From a checkpoint of a small transformer trained on Wikipedia.
Size: 8 layers, width 384, 3 heads of 128, MLP 1536 GELU, vocabulary 20265.
Training: a variant of Muon for these matrices, 677M tokens, 5222 steps.
MLP neurons of a small language model. Each row is named by its layer, matrix (up: input weights; down: output weights) and neuron, and shows model dimensions 176-303. Each number is 500 + 25 x the weight over its row's rms, rounded and kept within 0 to 999. Numbers have three digits each.
After each neuron's rows, "fires after" lists the tokens most often just before its 100 highest values on Wikipedia text that the model never trained on; "fires before" lists the tokens most often just after its 100 highest values on Wikipedia text that the model never trained on.

L3.up1522:503528531475507515490459494530610512551498486517520512535457481530452493489492505486492500528468485504515473515504483548437531509508501540473466522477544471489510556544503544463504537535517508454513471509485488510471499501513503480520478510493515481560487499534526529517485472480508509501503519482505454469483472531503469479523507509510498508534499498505496488496519472506510460513480
L3.down1522:540521532468532486486476477518531493527542481471530523470525534511516508532527498510535492502492496538526462561450551484473527479482525492526503489530514455505511492557472534498511502530501521507496491442444501507480528480487495496486465498499523508482541522548488545534449472553512537552512489482546474500457502500516506487518512500555515491479507498495485479509516496460509503502516
fires after: ".", " d"
fires before: ".", ".,", " |"

L3.up1253:471473495451541506506497525486457475511485492509490474497504515526544503510518501489563485496499513496526466517528503467540523458507493493527470539531451496492488500492497503505483502467471524503480481536490522509511468511492477462520508504482533483518513487531535555522467479553506508483525512558447502555456539531516506488531481502540533497495512525467520509517550491464546509507500
L3.down1253:516503500458522472518494514488497456488482512545484499463541483516528548548465509500539465456455506503544486498515519463500549503511507483478496535512482507511485471472503548529443478489494519516519482501495503503492503521500497491514471549484514470523505495512503563499490497526483486471512533535454526523508499512496506515493483484497469506509504519504495511480524483509519494527504
fires after: " |", "|---|---|---|---|---|"
fires before: "|", "\n"

L3.up812:477461522510516514482474576489486493488487505514502525491493458519491504496533469513499504499540444486561515511515539493478510470474499491520524484497532502439533502493505497486499486537508475479519513478535445526483505488552519470539508437475533508523501509528501523485480417498518540491486491514482469503535495518577515519497497513512515520511492496465549477486498509498495566511494
L3.down812:535501536490541519523492498496498529515484503482460517506540476485546475532483541499516513467470474472471507491466499464521475534514523558570491520485499472501503502509519488440489469500517498489467457466515516484547520491501467472508496526493527510504518507513494527476536541476473526500476571526544464497476541497525523488494488491491446466501499500505480521526528445516503522493481
fires after: "\n", " U", "E"
fires before: "\n", "S", " /"

L3.up910:515505490482490496464512510492518507523492482505508498498523495511477436437471477523525571456461511511526517464509522555515472524477505490498493463475492516442490472511520483482522501578532488514483475511459504492487495485516522532505477521459547505530530471534495461465506501544456486466502491484478466486554538524508522482472498519474484503474512523530472556490515503519491494463513
L3.down910:532496514486484492498471526488504526537506487516502461539541499513496467486540491533501494465512507477459493509505495519516488504484507509531534534512473500502542523567507501473465526540482537499513463515473501499497509527519489532517517535507504522478558485523496488467463481524495507456505502468461506505499513503521489497495531525492494528481511460469430515494495554516493476473482
fires after: ",", " New", " in"
fires before: ".", ",", "\n", " |", " City"

L3.up171:510528509497514450496497520504523482498482534491560476473514483515539527527533504515494468497472516502513496479502492461489500461519489525523514460495509510507484553511478528469508567522505474457570489502503494522495528511533476522500520498532477485485515503551549461498532541520478505490485481511504493549535503472512483546473490509562442503512509519490482485466529546443477500504528
L3.down171:535500473472534501501525513527493482525484493500534492476509516499470536526480522507549502533507541496467500495510500505484488521479506502491515472472525526512541490474522485487486490501535529455472550487511482501503543489515460482500518460503481463489483488476517520508519505502522486476560492469513511533478533475476502495456436530511527550508500494488523485528469498536463513520457
fires after: "\n", "-", " age", "R"
fires before: "\n", ":", " older", " of", "ez"

L3.up1143:525538480474550501501467499497490508508490522539506524501521485475496522525502493519475530517484506508505485477497523521542497500475517534503492497519465527526500513515501480494488475544490501504543451499494530461491484472512503493549468454499472521461523514512547450528487496518486493505497507519489514489499514460485547548506524526502509479477470464488468441476486526496531468507541
L3.down1143:487487492481471461511488538461540485470482476516519490487484477478518435523486530489474494498520471510476460516519435515536538502441527512557516492467499532523525526529534506498537477509514505534492490502489485495524496506531528488497493476477473516470523452457496542505503491531516473486493518497515495515499513494429524495491514482534517470503476503497560547471452569513509490449483
fires after: " +", " −", " |", " T", " (+", " R"
fires before: ".", " |", "ne"

L3.up1459:509495494493502508503525532506510489512538518496494487555502473523469528485516480528523509501536501470506505460469470510500506502495481477516544515485503453536481464452459523477465498520450495502529496519485485454514471463501478533526517527478508491494514503496482454533485511493527524493467501497509502489511499499501473534496502483503475488468495490485498473501527535475533532482495
L3.down1459:511498496456528493518505483507480509470507532456504514480502558507497454448478500546461469432491482504487520506473535485473507478506482481541478477511475465466479540521486489497493507527504521486492463575527504492513494495515494533545456528495536510472474498518471481504482466523508462494504525472520541522503493486472476510552534482509551535516555507496512482469525543480533509487494
fires after: "\n", " the", "Early"
fires before: "\n", " Summer", "=="

L3.up488:470483475506506557466483519513516553477524503461477550494505506499500502485484536537499448490529436496519521479501477523508540529514496530556496493487494473544537457481518427502506470490485493515516471493509495480489489478482526490508489552516512519487512495496477506528472520505515469514488520545464461507489537512494486512514506500549506457528515493488502509451514529458519516524465
L3.down488:570547519531484517481450467492500497486519517537475513469510545488521518475471502488513491500483491475535482519465537536471518504490456511500537515485492426539499490457511536516497514502442527512522498501512516512514513503476484516507499490466529499460515510509498486500482491516540469496505508492506520464483521496470504524468529486516527501491490507497465462453520533491475486487488
fires after: " |", ";"
fires before: " |", "AR"

L3.up549:473486550464501537496481520496508470528513526488499470522497522523556521503542491497489489502470526515496465512476498547478481485530495475495464511525479525511489497555477518490487507517491496515531490474491512560538477510426518543496526510504511504516462486525491519465487503526489496469497541524493468475506486521524500497523508533515519465473468509482530519499560455474499533478527
L3.down549:462507529503503483524535503545493489482490526498483473508528518481548507492517496448486543484519531523480520519545483494516536486495479503505527508508488474498484484493483507523532510531527477500519481479527474501506500514497510508484479528540536489495531473510474472518516450494494541514518482524550476534519538503495509533507502523440504509438519498504480454504519486500522454498510
fires after: "."
fires before: "%", " |", " males", "\n"

L3.up1012:476494522499504532490534494462496497547510490492455497504471537537499513475462485433516528523503512502507488462478479492459511513549491513474444468479535527505524482528479483505512486528528535493486464511526502530524467498480509533518494475475515525516447515487515508505519492510476489531455452511485516475513513516503460527504494530504569480448459501467487502479515476493472488552534
L3.down1012:481471499487499558538562514482486464493493564500472515462512509510514479458471542459510518533489506516495534499459505461447506496503497464490511495492540538475494506477455504515554463527465497477505451510514529496481483495488504530480497496515476518504503495486488492481484518496530484503522465458496482485514490509480496508522502514475517490520492497461509536474505527464522574485527
fires after: " |", "|", " Hor", "enc"
fires before: " |", "á", "==", " =="

L3.up950:498530529495493498515513528501509522461490497524529498505499530478538477483485501535499494495494515481515492470492545513471503491493478473459506502527537506492518485511471481496487482504477482530554524488490508523540465488457501502452506500495515522466479506482464475490512506489505560487499482468482522512503515477466504551501550480484500483503497502487519504481511552494483510502520
L3.down950:490483555490541485525489461542517554523448456495504532517469480503479495504516528513500527441472501519541520506500523471492476494480508514485490501501500508510552464488525463476506492512469507513451508535492519469527517497503567521474486490543535511461483522503482514493493503513506521526507504532478505510495514489521523539507494480526534469487519497495516515501550458477485525479495
fires after: " |", ";"
fires before: " |", ".", ";", ","

L3.up464:508527515486523475501463518508518498466511515472488484471491514480482523494508502502514491523497547484523475501469465467467474512501515507494533456494487529484490548491474546488522488481527516486495480513514539501509470482535492538543507487493521513545517479481468526466481503495491497520504497506487544558491524494505484511496491520540448528462495491453488491516489523504508494485502
L3.down464:504495513475483494503455498546464457528513460501482479483503486469489524492480493499509480520518507486525474485473502477493512470464512510492530488487439444490513504512508513489517515494491521506522463465525531499438537569471487533507501556488447522518445539501495465498449498547473494494503537473477528519467530488537547492507513485492534483496464520505492495543529529499506521514470
fires after: "\n", " O", " a"
fires before: "\n", "Connor", " of"

L3.up110:500519459490479555558553474477450445492523510507557504508482520518517510458490530510506494517488500519463520558520499502492480504528513506511540528511563486570527497504534489495512525506477474527563531503521514542505465522457534493466508474523505526498460526484508448485464518498480504493498509527467497523508487511495497526519505507501508523528500558478474543539513508495544487517480
L3.down110:503489449520486506537545486498496472511492511474526549537450497514455478498499528509509523482517491495502547518527488508539474505509533524490503537508503532540500516478501490490475508500514496510514505507526492470523506506462522461521493448505490510477498545479497490467456530484510515508509532430495501477501508486484505481509485475480461488529483499524511521512514512503513496531460
fires after: "\n", " \""
fires before: "|", "-", "===", "Group", "===="

L3.up117:520520501542488469527488521485514525536497497530495521495500514497500539551530478525448518493479466471460525518500492497503504484525470507505505516479473494503516505542506506524460509524494487498482519513535471485524473434467517500495480506462481508504476440496522488465510505496482497494502474504517487461468535519453468535473524450563478504453507496514518467471483450531500513485471
L3.down117:518488505523509478520552508472522512503478513504461534525529511486463528519535495477501478516480507470439528496519517525501483525481509505461451513456478491510492477495524508461521584493525553518502478485479508521519519542541527528485510507475519493468480473495445504465486534476487491478503556536518536516494504507468462492515519502517471498463533490513515491490515464507510450476489
fires after: ".", "0", "–"
fires before: " (", ")", " ", " |", "\n"

L3.up1261:470470473505460505468510454484456511506493527475506445546488544506470532535526489507506515470508521562459492539502508535502454480478507530562478483486482498508532508512520518506519484505477509487538518493505514476486489518491553482483511459517506496511474505499517523514513479492539515498508502508544487489477493515464537494509522478473491507508509505538515540481480522484512499509529
L3.down1261:562512487500525505503511468522491433523500452492524486484553510486507550509533531489536429458503489488482493472515501499550467494529493500501503531479489480502522501517490490503503472486491517519522503525482514542508497521488492478531484516409521512464516502530468488466490476531497545519500505515460506473494496485487496488489475487499465525502528495501534476525482565502493537497512
fires after: "==", " ==", "\n", " ==="
fires before: "\n", "The", "-", "==="

L3.up1413:496456449507481514468508502466541516501471541508512467480457489527539488496496504521462484530527497525457553539438497448479477488517519503488581514524510519523539531474511466474480502516504529491534516510484482449502466526515516545475469523517464521495522518491465537529509464497493471488499502542496555525521475503480492472531520495502509530506519509472475485482485488521485506523507
L3.down1413:503520522521483527447506511476472504474495450531492483458514519506574490504520457465529520482536518494516564520502492520507516489490526536498516517525517518516493530451470491537512459506507513504531508491495523494512492498447480501492482518540492529507497465528527503502474524497496523487547522474550519466495481521498515512481487476523470522453535519505504494522502519500490533468515
fires after: " |", "′", " ("
fires before: ".", ",", " |", "″"

L3.up567:498566455485543469478488486490527481542497546515468511537491511539483511524488445509478534474484497512487510442509523496491564496525509528532507465481493514472501507498436497506504488535490495468469503509488484504495488528470511563440523530510485494519517495474496540492465513514493452485473521483486510491511486450505508524510497491492462521556476494468473533497527514525518476461505
L3.down567:508517491460501464524512511497545448462476493513505537527538492530484535467493483501517532471495508480551489486482502491515527500498474563479546450470518565541456522516479527561493537523479494504414478517481459516512504484447487546489501512487507520511485473505473478490464535523454518491480469457510481477497489480465513488474524475495459542526498467546504514467529528479525510488469
fires after: "\n", "|", " Bronze", " Gold"
fires before: "\n", " –", " medal"

L3.up127:527507512480503511496471489499467509545543508527489550500493516502506507505487514476511487491492529516496500486511496482506492496519513468539515552480448502474500479492490464527522500506501510477484490499499530520525509559539470520536513489548492526534494462543524508489504494485528507550468493476523505509506545523475510505534515508542482490530506493500501504515521490519513452504512
L3.down127:486560523471523473473474507522455481490516502459434478472519525532521524469484497469561497459505510533538508507497502530499512502522489461478461554513519478512521470480472513539508497477485515544499510497480512489530548517535489496555513529491482519532483473494555491516484489525484439497489490486539491471499480549466517485556513508488450479511516512489481457525508477492503502512466
fires after: "\n", "|---|---|---|---|---|", " |", "|---|---|---|", " station", "|---|---|---|---|"
fires before: "|", "\n", " ", " Party"

L3.up395:487503524497499487520528475531507514495525519533449490527539528480490448484480463483488499523507516514496529492533494465500460494498526474520524477464519462521558511520518487507481517519531500518483491495467531538532507450490484477501519492471476497518478568498513497499513494492499470505506431485523488524537513514519497484475491504469482510520513481488543509515449476460467483506501
L3.down395:515450456497466502529460516523535503537489463489472509436508485517512468483477517494506473522492521514494523513515559489506504507460550454494468502523503482481505449496523470506471449507446536516489487457484462501463510512514488513561535509489485526509509535508489498527497518502489527493487529496539516502498495498469474525503474501498490519559509526495464516482496477511494509510509
fires after: " |", "|"
fires before: " |", "uter"